MLP neurons of a small language model. Each row is named by its layer, matrix (gate and up: input weights) and neuron, and shows model dimensions 80-207. Each number is 128 + 32 x the weight over its row's rms, rounded and kept within 0 to 255. Numbers have three digits each. A neuron's up and down rows have the sign that makes its largest values positive.
After each neuron's rows, "fires on" lists the tokens most often at its 100 highest values on Wikipedia text that the model never trained on; "fires after" lists the tokens most often just before its 100 highest values on Wikipedia text that the model never trained on.

L6.gate207:092102097179116146098119182118123106101144070119113138122109165141134156093118181113163152168106133117129197114157134096108111109094086135137160163141115135129131162138196141138188118157150099148115128130111154157163170105099134206197052087130177168119127128102127104090153172040116126122063135138160141128132119104138076089109163143177122111131161108115120127114135148167100106150139
L6.up207:150103122112112121193124090102180175131155139144093163148157148105130161155171131099159128167153080132100181146130156155180115098171145133104119111123088099151143144102127168197092108099128089089125106074122086132089147096077097121105149092142156104129146127159127119154092070128103167139128188084104116115108177072110084101113122084178102119191186097092133093071013106081186069155124
fires on: "an", "y", "o", "ate", "z", "1"
fires after: "g", "an", " an", "t", "i", " "

L5.gate767:134092098057162134160149103097182124175125124083170161144124122131135142141130198099124101118132104109138144163133168097121140168113147139143111124088138147162108124107181133119123128166151106154090186098156149138143190143151174201084150145133110069103141130123126165126153178101078121080073120163085127135160151171186095177066079114142131110127168135135122084129148189085088125149146
L5.up767:095086147150104084117170135100130120140066114110100089145054102165071136128073138126098181135152078126157193165105126084157217121106157146139165149134125136146163120113156140162168064153118089114106078115135119138117155151113152159076189123140188187139155182116138138145132113135108166156124132134133166093103104152072172074136113063154203123119103189103116084109130163195149132177112
fires on: "re", "es", "f", "ur", "ic", "a"
fires after: "r", "l", "el", "t", "-", "ter"

L6.gate520:144168100117052109163107112166122129078068137071113191123125107160158116083143142084124168114185200138127124111117088123155106208113073160083141154099194066135129085107143092114129157177117060126082135149135171140148120135169119151121149158133145136121158125122090135182090162141174162146109107132153090164112187132156133161176133179148104071105130167123137137157128127158205131103130
L6.up520:158123093090155138094095081174126132144136098174108149164087074166163084124144089140116133163156131187119165115114171198117159140150134105131100157104105086160211093132136114159107087189154123162184100106155165151141103126151161166177169190091167055149130164085115158084109115081119139083143132079121155120145118154121050066142098157095179202116130164133149157122128169156097086124095
fires on: "in", "um", "ain", "om"
fires after: " n", " m", "m", " s", " f", " N"

L9.gate700:110150136104185136132109120201080127156153118039176096168123168144097103140136140124128128128146152058153119121083123153132061081166142159141154121117120142106088098071157159107132118106141139070117141123120059138107135153077079134150081228087102128048178101163089095133152099116129164152109161115163145139089124104161108131221078124120118175093172123105151064113113143142153157145170
L9.up700:120064156081150191081123147096169076130156176191112107198103081168142129142143133155126134159129070151165110114117111081147146111155144102138071168114104110097106102110135151077118134196141133135091105097122068106120200096119124180163129119170161078036173100145133122120148088095140172200126169154133115124147166164131130108118128155133125106109110111147135114093076167101132131141081
fires on: "in", "u", "p", "c"
fires after: "g", "s", "u", "r", "re", "es"

L9.gate226:151123196169153121121116116168203144119124124117162108088096121139120117084136164127133149110064105157090105151181093149151121141128153184163148153165059112138090132160153163111205169150183134138173083087151094162120116101141070148075100146127097152123075115134158156141129137093090183142123121100141138140132154137145173087094125087114143071149120104111101143125093085109122125103146
L9.up226:164105158139093155121058121078150094153144173135092067159085126200160161078113120131159134126125154097159112165100067068148111145104106122110139104074141151111093136107155131097164171151075143087131101149193135086130131113195139135161070135144119154151114139096100150157107180124142198080115196110052156136107163091126125124143147117114095197150102152094150061156101169127146147086141
fires on: "u", "ro", "ur"
fires after: "g", "u", " A", " a"

L3.gate184:112178065155157125106183116146135118133146085147168102118117138131165161110087142081131128150165143128189101152091163101114144173133085096135134101106194120133150184132132131093117125187130164137086167177149086119172137102104117083102170176131131151123157151124115177123116127075052165126148138121074155167192170126111135158052144106112165106179117128111162132138086082181064159171133
L3.up184:131079094093075169158107042176115127167064145137114106162029116180107151096160105131162147129126140167136150142141179138137080163165171085160126079101108121110150136098165104145138084170089102088122134120176146169107133140103125149123139119088172130137181114073165139111132159123084068086089048127091101077137116112134133074124127068115173063142155159172142144131110110148106158122082
fires on: "r", "t", "a", "f"
fires after: " (", "g", "-", "t", "er", " \""

L12.gate231:167114141157185166116117156115046165138047071126129082145103122110168109091129166107146063157134083111077167069165085098145178124127128128092059142129104119119087171133136161113136145132100158154137157119075139193167156104048127124120133121115117137162093148079150131120098150073127131146108088134149167142089143147149146092109129125122163047127170139193147168163154109142105108071120
L12.up231:152170157129109104188151133073181102171146148100148099164129142118093132114121134073121136124117123118141154168122131148127093155087145093100105155091101118205140097105131077170160144083118115150069035098094140116105063144133086140080134148119120121138144122170164134121053149086146114082126146169125150113139147113098117118126112113155120123099087180093124153102134066108171175133197
fires on: "2", "1", ","
fires after: " ", "–"

L12.gate667:171143136117086157072155128155106127138135173164119126174121197157130159088076125103142156108064168103139098128125145154140162104085147126210096130107111110149132103095174167084190107115151156140125086163103079150164121064143041111113103177105111215113066119156137085136143136069126129149074126119092155123131108142188145160166124094094104082167129110193097141146132169129157109101165
L12.up667:114122088127119145126103101061166113145165155162095150096074121174129171124136118158171144142109123104171098082154107079125174112140149087098166194106103169128127126112133119093173116198118114174098163101174163132119119160125149168165133126103089127171162112144101121096177176139064198110152123086121101109173161115100147137083077143153080049104149148162143079080112127134112094134122
fires on: "c", "u", "os", "s"
fires after: "u", " a", "d", " A", "ou"